{"n_layer": 10, "d_model": 256, "n_head": 8, "n_kv_head": 8, "head_dim": 32, "d_mlp": 512, "vocab_size": 8192, "activation": "tanh_gelu", "norm": "rmsnorm", "norm_place": "pre", "norm_eps": 1e-05, "positions": "rope", "rope_base": 10000.0, "rope_fraction": 1.0, "qk_norm": false, "attn_scale": 0.177, "bias": "none", "tie_embeddings": false, "parallel_block": false, "init": "normal", "init_std_qkv": 0.032, "init_std_o": 0.032, "init_std_up": 0.032, "init_std_down": 0.0, "optimizer": "adamw", "lr": 0.000759, "beta1": 0.9, "beta2": 0.95, "weight_decay": 0.11, "lr_head": 0.0061, "grad_clip": 0.5, "warmup_steps": 297, "schedule": "wsd", "decay_fraction": 0.899, "decay_shape": "linear", "final_lr_fraction": 0.0, "batch_tokens": [16384, 32768, 49152], "seq_len": 512, "doc_mask": false, "train_tokens": 498900000, "steps": 15267, "dataset": "wikipedia_en"}
MLP neurons of a small language model. Each row is named by its layer, matrix (down: output weights) and neuron, and shows model dimensions 128-255. Each number is 500 + 50 x the weight over its row's rms, rounded and kept within 0 to 999. Numbers have three digits each.
A block is one neuron, or neurons of one layer that tend to fire together. After each block is what it responds to, as a language model described it from the Wikipedia text at the highest values.

L6.down35:575470477449523677575494491457508484473482517564443520546473464545492504500405567466513481556590403501483463546521497566455439510494535593515497462378537556404522473587478570433541432494481466541595427528543554436488473526485442450452489492500432506496536483469520518458529458443450499496523525531283491444408534497509540434567483523536532551469498485473513474508508535473500542531499
L6.down222:471536568533550574565431573486414479451449520506461575539528535529469455515494506512517475409617540433418552526468533557441540446430457532452530495445568576468540599567539515482533485532490434564529473658535519516498481407479552526540504518509479481433562487484549527417415484462518512584582655482477416474533526559597453515477492518549515485552536568465514535411527547521530494485536
L6.down289:462451462476488607527555655543398453463474544539452547514525490508433518511460493522485470459550546540555510514534432398601443462475570490443504541517481492449514524555501441479527435550495451506554515521468580568456429482507526538447567546550507576432473464592559550418479483537512455497513580510465520497497604376502572537532506522494521513647470522486536596498520417439523488511526
L6.down301:509504490416464556470571472505531502560538527537520508580435399472498523434604486518489558471466464610488504510550527465494460612510577518573512579496521451514418483493478506503516543515416575450488521452455490457487504452526473459564471541552573555542533461497481489502493495507544471376449434538374530412488415480483534525477462497466492443524598444482455548533409480584493454602521
L6.down315:481508538518531545494532612476478510523549478448593488532518527487564618538519403486465584517493387463472416446610499468475509441503611487451540453473492581508500452506588567496441514482470468483498509506557532555523478532485531490433576574421577532470537477563468459429437597465458610501521477460444549518442511513413491416519444567399525527451522502526497540476547412445399542429522
L6.down319:536533447473478535496446509536627574508535511506508448577539548588433444562520527489496583539550524527490437516460457556497561514389404504490496405579484524474530439481472490472508501536515552603487402515549536494476532529494529536517441540484528403532528501535550524475469535480491449505543521518555484483524466522506401539498514455505486543385573561408458479522436462528499554432562
L6.down326:476515473563479552485584485517450478453483534512461567579509440590478505489496526459528477565503540516415506459429532528514446493455476511500521410466553524483438479518502503490557469454597548445474482464465473553455562519499482453538517470543479545526565548429429404556500494426436410530429536559454481493496522540449474467484514531523594423526506556511510429551491506540402507551558
L6.down331:455470511599528546556488557464466484523533571472443586462591460533446486517489560478556441495564545557454486524476520533459543489482520404423519450446610458474557593593540511524510473526561453483496524627532500591474449404466528413515526558588406560386493534523576507504515481459489389542579588550523570479402512544543460428507512522530584518592516555563503455420494498514566472478541
Description: Word-piece fragments inside personal surnames, often rare or foreign ones in lists, tables and credits, e.g. Mit-n-ick, Vez-z-ali, Bene-š.

L6.down18:514396509511513379454523524493485467524508489494571483640569563486541591542512548517520519483552467525411520521570490532512584478533485603525440413486509529507461591488588504420463517493514435515572518522506557474609480499442501447493479453470426476527478519468359542408417559506489497425484452577523558519470496628458498542465398506484515526472417525520523526536483425484538534513490
L6.down99:455471534577648424447425518484477551505513497568539467544472443523449483460496525598483584472547454539490447601420565532548483422448459501451463551472554584567491512497476549500487415485571484455551562482593623521411487494448488401529519509455542375466519480524475530508550552465499515415516702453504539472509535538528525503487389490542570508480466520503556611478439471505496463498460
L6.down218:426488495517519548486479513454492541430508588538598476501519536436583425530547555456515465487448476479486480428559556508479498501462511524583566552635520451501477430458494602414492485469435514516569459574577605424515477559549435493505425502460549498504507554548482479445484468569476553463443636490407562531475482490510500533623446539621439530495500412439482525528490476417522373457543
L6.down245:566498541545389686540606545573580449566543496463557560440490521582413524505532555568487552520560460495591470522555449430539510462512525471555444520552419489502469406556529450557480521573522497542518564502537577516419493506548513529412498619499471517464502487540556520517491477427421542488430478519417482542559513479494508579517525574538444557441518389480489484510506471481482432523513
L6.down318:523502513463444388451467385531441583503556493492557450595492470530586361545489592518527496466481446398398506466472535523520516498398481517454495523623508483521452529497570594409497522449559485531562563568525632457515578463488500431520452437480484476507511475513406515526554431475491520476475573474419520454467426454451481458613490462454438536496548452396480513433510494476472513490532
L6.down352:542514471375502508501463467471528489477503529507555473537552460452493469531448506570529463493482588536471541482460458490447444473581378445577461462491502470427563616523477516495528511439599469535457472482529529443463481540486453543506477419500350404482461506531522512408500559462446494503379362538508522486490433409516522537523437488452520523552582477555473486459494501529567624490508
L6.down460:562500459456512586549510488553595438458542424546472506605543513590544420416609466493436557511506464539506455519506559518542500516448507577571612455442475496542494541545460486454388479565484542391559495493465512479458631463465519421533542493498430491367490434506488497507529440461533576491501420501521498606433468568563472485447448480543496446532581576467467512507568456510501520487378
L6.down486:562487551474428389513471508517542504471498480525553444572518471487483441450486447515567570585554608508483503503592509462482501465429508577439529538481591479462542496528469509471547434540461487506598465516548435405445575477458472486487425456413426462549503483457512584467407488488386482473497465525548485501649537545523475508485469505477447475579477571429482431427543485451480490536473
Description: The space, approximately, about, of or currency sign just before a number, as in "stands approximately 29", "only 372 residents", "Budget: £250,000".

L6.down50:540464494508474543437460515449524479472503506595464498491487470567557468518566519448509438569524519558572493506476492442581504522440400580533576521579520513508382481506439501553506498402455535482558509530525470490506522497480559493670529592499513546482509508486548477557441391544499540459527537440499447540488448511493465612631485494506409531485522444423423565465505532456441400565481
L6.down131:571585443507536529621534472504506576514497521463492561459461512547500526457386474483426474414503442665492466493575436497420367381534541504511559511450456490426542477451549500574507422524533556503502521497580454469544457534598524496448583570518495501502568451514520560483492483524498513494498316459398451563584492511492550454456529434548490523620499471594503548508553525482437455585477
L6.down273:459530489537433668546363491454510523543496520399504565436482443426455503505460439524552425568488539500538414496475458498464453585466468519534480532422429527506530451393517483496460491510454464465424494456564512508555509487512429475401451501442481422569447555530546510527537577523633422495473461483400466479427497410507508411507449514523500513492503522504537505589500566463531464543509
L6.down293:512512578479527460471540446527503480516591515443537574382487470638425515538470508551612521445570600570495490503591410544485494489504565479487459540568423553451523491499461510458470514526552529545457482411453485496512500430549473546476512507507380497521492396465522534382486441482531487399486526561490537447430524455510459462498422427517495484544404556491544536440482561488511447481477
L6.down297:470487445434530409491424434465486520484432481514469502502426518510557448347529497478490468485573488566547504425477426522437522498507514458487470557514423455505384599512481484443535422511492502404443465459480401585524454543441538501542439494524540527350469497534516511491427463489508530519483405470529492541421574519459501416471489523445481500515474495433496640487595445512508522510518
L6.down303:510518539443451418383520463527467506478495566486503469503451554536442448473474452425530471455525473461544565576478508519393479501521498477539496423451464465443503543400522584441513573545424482451571424466442490425409492497416418461561565476483584492519535509488497482532558424559568455529465536438615494463436433452508482567494499464601423480506496527515505546492519540525502558517517
L6.down440:457454493464417371479503452395468500536516467559497595473481476537433351432553535462413440472530547475497546511533395475483482516467522509565523472492535494409521595538424498491576487481437495527516530511530500526407536553446558478458503482495486531453497467512524491468612437522493532484495346518411548527537571547438485512487456495571529485616543521462453500425586525504548525536563
L6.down448:554456563576513503495526524558550503574494515467509505516562467474426564479490504599460449523380446511586485504509493525474450587488480571405496485592550457479411486568557501476499527596401500588544529428497513509494481435557462562415454391484438509430484572525474484454398506556453487530429425548428520556473550460558575461505539433552555552419395383484544592545547535529534452549497
Description: Final word piece of a person's surname after the first name, in credits, sports rosters and biographies, e.g. Anderson, Hitchc-ock, Mill-en; occasionally a day number in dates.

L6.down34:531495436522558538478518561511532451524451509573448523530528621607466551456537484500513554470513449486535495565520480491500485520486557435479541454579517513532488503497521498495500524445497524499446447550458480608460417551532468501599512454486512476470512499469484473512441528488479482573568494477445431473396528469528487587592570579470421422442556475454390473611518525474486650505479
L6.down39:459488558468454582504423479571575425637549523517567550553458486518404532557609430484506435580554562506519574499579496465491555565498484434476364550405468534470479391553470475565512459521483478608486497476465596456513500410540496507415563455591487512472420522503545446454520454475549511508529448465424442474577595446512609481474572542438462449372512408424491448531431541488479503490480
L6.down233:494493521501531586464384479441460429480515589543504515478510441442487547602566525496464495479510457595491465520429501509495607506528551498416454518425533572546525499547433479525553532495442453502434541527462454453530562481498424506542533551525431486473444543530433523471465558522556463508477463391408495455456480465471458516417568508505525538505449447433472505426499477569434575514450
L6.down335:503465523607474622458511519568432527519511494546485536396493522512461591598461510522495340479467473593576472552499447463571481536436565427483531533495470500427469483570448409507565564425553566461493522367424562498451518453534512604469532491399428553523439516516494524540390566466486546467394578546412506506516479436459520437525483513492442414537509462523476472479468463521542466517444
L6.down351:518458467501497466475476549460504426479554428491525479594468459471469568434505470514440465503493535521502458577474477546534578502541478441516461457521478468425498437547537520529534512507604516517548541488497504460490576460581596607456517498465482573463465560614528434556402514557561476442445552453421449525518506508591559343445599514492441603480570463464581420510424417512551455484465
L6.down397:601518488455501602458581506525541470445461498463566447572448474538411533454536509491501464593511428474494484407587530530491555502437501557628557506508464480474392454492488517482475494535461520494539492483437529516450466437496487483585421588499599455556486522514526520508494467522492544538491438521349465573430457453543491595518458505501459448469470511442491552546449532539330460571542
L6.down498:498542523399567515536404395573372475490469471471482517510438498521485578504458542552583491499532486523460529456592488462462567499586547451497537411426548532509595531494429462562443505527461502475451522484539510530506502406573596538486605516594463471515550541446442617514529488509478451530564371563490535443416406595518510491484514538526588493520480555535535528476432453476555503501480
L6.down502:506510507381423481480445529577437453545453508523493551528508456463504531469504570578519512540508410565532508441511573442485468431524536502472479565527479584490569596503507434536587493534494521466494539538450527467439473462544563524343421498599402480467447486515491497569535403477525573614469510511377480552515461453411517450454540561392554590518472549444534378461557455368509506502520
Description: The final piece that completes a noun, usually a suffix of a split word (dep-th, fail-ure, measure-ments), sometimes whole nouns (view, area, cost).

L3.down63:499434549452502454562519508455572529563543491455492552504569489542535417510479487435469470528478469526496536461532453491502518452532384543528569472441503654498559497537503630510548437492570502512502492531573474387466586407493496433568476506549512523545555583520489567465552538519503545462448506459421465506539591522449446580505419452530508528582402486539654499442499483514546533500511
Description: Mostly the space token just before a number that follows a verb or preposition, as in included 25 goals, divided into 40 wards, purchased 74%; weaker on word endings like "br|ings".

L3.down300:532434515431428495459513478525495454487448518392540512600534528519528546457500457487514594476410454422430514577456577468540493410525456541506571472528524456492570542461495446504469578589516489582457564514459476460495498468520526487549404577532520481539517497524466441462488507540469468583545588503485500570398497492557501492564493385467532418425458486519361437444584447538556531539464
Description: Short word-piece tokens inside split, mostly non-English proper names, often after a capital's second letter: Tr-ä-g, Vr-z-al, Zh-ou, Kr-all.

L3.down394:468461521474501429408444490513486554501385545529536513554463557431437445432457477450486516567511517508440510421551475494583468473537507415395502544542442456492563515457477527570493502451510554466497550440489491513416500509529576557523491517458569472522595561454475495561456423450520531434482471547486515441496458503509424466575514536440496532459514434563538471476510525520475560461560
Description: En dashes joining paired terms (Anglo–Spanish, Win–loss, north–south), "to" before an infinitive (failed to, planned to), and prefixes like un-, dis-.

L6.down29:453633469504425532404466505397450476507479446513484458553486604472523477542495408591498470610534483497549489518501492566443446396538382491438528450549471660478476437545499482561440522427442520495523517534444584400437632487525448537554515452541469475547514472483480494524497538492485534461455638531492466578511537508419515502600588613390474543540468472478469550460437527564410511557439
L6.down145:409509568553509489402468526504449484443488495406520476397547458440488456439512527527557495621560535453519472470463436483478477530488480486502438439537471561507416443480477488591377437504412547517477487534474495477511464473477486458537487477461470504537570478510529548495488483448473407550448554518466440546528536509530515531422366565479442488527518567486485439577503553521395545581465
L6.down256:486556442575408505462576568568531518500468439553475486582505510532508531382472559528517617480484535496423544526540508494501523517463557507509488532578515497524428519466489401536510588523427510536485534466423374514474524471409410577604488573547609576514490439572499463475432474480531475525491415437430511461480582446449503501482494569376417505474549522484528545505384529560437357497633
L6.down329:475543506528440444492494515536619530460562510480490547574541501533486475495533517488497474555479531440457513600506481488530569493569575554463505460433513465430436636436470471494537532557508485560506529517436520478550528523494495520542546468448502646535432437503451554469448509401502482522534387492425470495511600554526416517451520424518480470489415501532478463447569471371523459446506
L6.down377:526510482381481544450431417470525546439448461474620502457426503451564472465555481520503508524476548558535463478411526456470496472499498456491491514548385447465534421495462489525532506466503453546502525495582584512497468523586543410473405501503385549478583469527551402413593520427576474489502422536329453480461536495561545533468561488564549503589439511651532482523558498498529454451474
L6.down379:468541444457452682440490531516494460458523513487517525441539544500494539404610446512456511465528538407546522385443511489479486483519521508468369604510467492472513495486488507490469511523471473561516564467477528489524498544558514473494505506528486455471452517560492523486515558465478450520546362519308481474488504498516536498566565481445406536507511488415550439507489433503458474446579
L6.down398:501552587535551573422491503559467401383395449471480486517478432468470518551519431580435443503475556419537505460511467521471493420576539591444525469488512538481511586481527548468476612485521470514429598483532526479528532521553463480530589488583493588484555535561495526457449501534612534553451382560318546487509502444510569478525525511496492469478552473573523537426465515446501480444452
L6.down417:498526402485514517466428536487494478436423495476474522509494510582528472447455530528473539575426506503523550508499536526519530562532479589559602510568424534443395488473489634500411472577501499508499587378478512457481475489495462658561428619440515537523518442523463526484414525466471525552483425453533493461367482491479438420575580467466408474551490401595479575466509500523497474533590
Description: Tokens just before or at the start of a main verb after its subject, such as "He later", "refused to", and "be" in "bequeathed".

L2.down80:540521515611497512458372569513488553493484515485558530419486525385476570457491560508477469452517486435499452575510401574551493452421503563468433579476476512613488524493527462432399589419413456438546523441483488429470418476511425508409498490496582523556474531554439479514442469540533526531459418498494579452481396531441484556522523540521463558540499489569616537514590557484519468500524
L2.down180:518439448547527639535445496519567469496508506526505515557532558484460527465408574502405505535450524499486595500460494501572562451550549484509510461434533574518583522500428494510557441499584389491443471535515520461525480453519530469564480513496503558499489447528446542489482551470453541507505465541225474484572447525482506581475429476557472508517574508515491505461521429512562509554519
L2.down196:459507443522457519621564444511414445543490472440458493569559395507531544491424480456508525583482472538521522478541543477470583410518617445472501459461498483446485465473496576468492567535492581342522461522469532496466465459461481458477390433444501425515517503503559472442521428568480492584462420524450517531516440538510444597601503457559457439518512494523468501502385541491532549559570
L2.down316:622493500504493702417480500517473509459490487565424543526465520442551568482502460517459515500503514511555491495583414462461490463459571514446511498589526509509496549527554395463489554458519500388451499474445509428539526473545491513452435524476437456528443558467489419491543540455502484491557537461320533548496473456431495478526440438548430522488598430446535545539594522483569449526545
L2.down319:438446506496442666498555501537516484451483553463487489457488413474551530515520509554465474393576549454530509623530514588464474510422525482464444476643491456545489472426533467465513531532499442390432554454510458381607581488496496564445421453464493528507411574522540552519466633557444481466557562545402491505531514532483531453529450603463428494427524480497475526479561430536456466470532
L2.down332:426513559494474495560552414449479505481558490536446462545498505494503525476539531506532563515489473506521498498494489512529498498492530475471502464482447446503524514451443509548540399503430510493471507568535519446550516471552415458640456490502618429445564435505494612524531507547467526523520586528569449511536525502464439445527500571489458537561570541495550533486464550349574534472408
L2.down423:541529516500450545570466482613530546495552499477568418521448512486499506407485524514514558465503522412587391505506367422463434604650538479502487519497433454456511532471560477520551476455431505537513541397519590474564506452454524473429532469475385523573468489529522557504474533534449541601475499444463462515473481457496452462468536428515528508517526442429485524471524589465541539480518
L2.down425:439421546578572571515544499484501484557481631469435418466443515587542553481459481514500522518484496443498400469520468472547480419541576496534570490421491436457574510518499490530539553504544510430383474542437440440436498510456555453513550488487584440514539549433524518436539503487471526514538575414477513593419448441535557440369584419475468548462486493580510486552448509512434543547401
Description: Short consonant pieces inside a word being spelled out in fragments, such as the p in Hispanic, n in Knight, and ordinal st/th after digits (31st, 8th).

L2.down32:504493502507477543408537543534541591506473525420616537487501434472427468533465528543538488432560571438609485504585489459414352485463596558548487448530508579565531525547519428560547454608535471492523529481558559442615481485501479431508583522520487547600459534487459512430502479540590550461431509583593529540560434494571597506421511415529447550593537542476578533520492456564610405523512
L2.down64:504479511503437573569507531484479460464396479506402521477509538522472548544506523446474536478426450562415487443485402501470512539589460555525424473433504533440475477513427478441556422509538449424495520515474556472482547480499486503447531491506489631476441535505460584504576503452531560498477581532444429561469593539496459468456446485368433508594522514403402526498562475536458480487539
L2.down159:520503494428483529565483503493474530542582464413441460613473412491599547451546446437469458422544504443502476500422527493535528501556527496512410431588502509470595469531471469541482479445624580530499522559472519468524529414536489597487384557418558501537456504439532554435489568512495512419382503468432479536518479427479496508545465405462559499430565484411531528518533583505541473522465
L2.down210:568536491522482427417476565502544598544509480437563503543461555499475497474475482471432504487478576504516521556516387561514523532468445466479367474477492426471464550534427542489493543550552495460479507487506436411521495494445404446560387586495535496503432446449498514484579453539474552517543594478587448535562381461485436452567461539527523520510508612423469472516469607539533524460533
L2.down257:499542546460446606507463490597471391481507486582446461463450405485513574513456591499650437488471481461588436491438501458494445525485517547522424549542549573538533508531468520498515494565522470499533509396496505411481536456522489487444582504464501503520470544546468469544429428604520520506492441547371524533459507597479440459447453558558475532473473413490537467485485487486483456534450
L2.down433:556514470543503580501534519447450554513441531490560487445481474516491545420508493492497506518442413551447396429464518514497563505505478435641462561437431555490423519607414461461548454509506425488449493472540585489560499542461521588505519472476597639464433580460489493556595471489353538522422528490437533439477520575483484462543365435414489528547525474446457568489454506492562523508517
L2.down465:572467412578354498446510534507524471531426562481565571462409508420461441495473560463484455499489496573575561459564511534546516610521468523529489450482533500552469538500469565451474499515484427559476422451434472435436516545395459484527454427509602396502374449459586505494516514526511474442539598496604472423546503522495474340543478450498526513577546479463501544494474460476510489519530
L2.down504:503571481500503477483330492447479515396506457499518553566481498534448508537548511543550508520613489560486439479544522442584482423539478436487541536467450579489495441533507506518387458498621464434479591429569519423594403539541444472500537410471492476406514499481439547471513531430387617407476534445527500453506489508486550510436452521433507496460478527511525527443491463470420516519414
Description: Word-final plural or agent suffixes that complete a split noun, such as archaeolog-ists, sculpt-ors, newspap-ers; occasionally verb -s or -er endings.

L2.down15:543472457503504521499440573547428457420459498545439451511555602487524490470470487567445524473546537562515423493515456441528547498466440501481471542461445496421549430399598469465489565484464501518520533458547431435497562565483487541419517431467456501581454503446538519456471538480474586465473530462554591495442462372505474427478546490536430572433530483446407510454460578422450507435527
L2.down65:472498448493559441501539474498417476553463493484539494534501537611494411421546493526455420520484478493359576470588609447424475471527520414586510553502576488462496584445481568483513500545438528503589554504531504502490511488592426517462473500564456475452486523576538507504498570431448430450423491550564496472430471458525467492427518435534506518495457549581554527512478499447487540525496
L2.down77:424444590362529493471521534587499422485382593555472529539507485517476445636480502470532518472534555468495506485538548531538491545464379524515547513498539571493574621515568537507540460503427467441568477533577408490455434635543470555444477545509429473549525361485470480501487567482427527480524544520406591428453480479469473540499416418546495547570493488587474503558476444457453531406492
L2.down107:463506476536496539456532509536535493470524463436536420518489434419466502432505561587513554442425524422580602484557536532518449528466548459499454538478607446446502493514490530527369509590488445507530443421532417485459583487496532498512447539461497548566445562473605455474462469485565524527449534508629492442448544478562499477422542550524456532443444637501527416510374448452598516517486
L2.down108:456503524447477603452480517461424495419447522526536508531551550472564494567478479527519506490559533568483479502445469451486436486462519482546512539582491556499589614442513575529497440512552420502524437486571557427502375472534456415455548517516496375518505606538520507422444511497439562507479537460353540555502504433405481523531383494512486547527399612478621469516461427507587482533560
L2.down237:410490458493509478525446483438549414507532525533512486519407463472555494593494476563408492492470403545486474466550544602490505420518451501536511493508512559606450572440487565499492506528550559498524526504435567464494426472448430479616509488485490526443501580534604455471471433534551549522441546545539522425546518531557525505543496454526538433472530558552298504509532482581483554552553
L2.down263:553516581528525612549488456487496453508477546508402544585518477491539471491500463572577437507474528428323536493491501475451455521455481467462483498566567568483419484508546568494505475405525521511504362428527558538469518573425566508649488562539468492489490502518417465469519491584546513511560562413389483454528483479545569461512561468496448577479574538489532480536462531585456521467482
L2.down400:487492545475444542530517496523504525468539437533502474448545509437552476488592524482520520417430517500567459425503592440555521444538458569543660437538488494514511558499488665541540472542549546473575533493540581473538481505542498532434545511633538432518552466478497511512523552480436552466468487464560455623510590432513399488466502567438460493469491553471568526500495482476500500451666
Description: Function words and punctuation (was, and, to, from, commas) just before an expected number, as in "population was 18,160", "94 wins and 68 losses", "AD 250 to 550".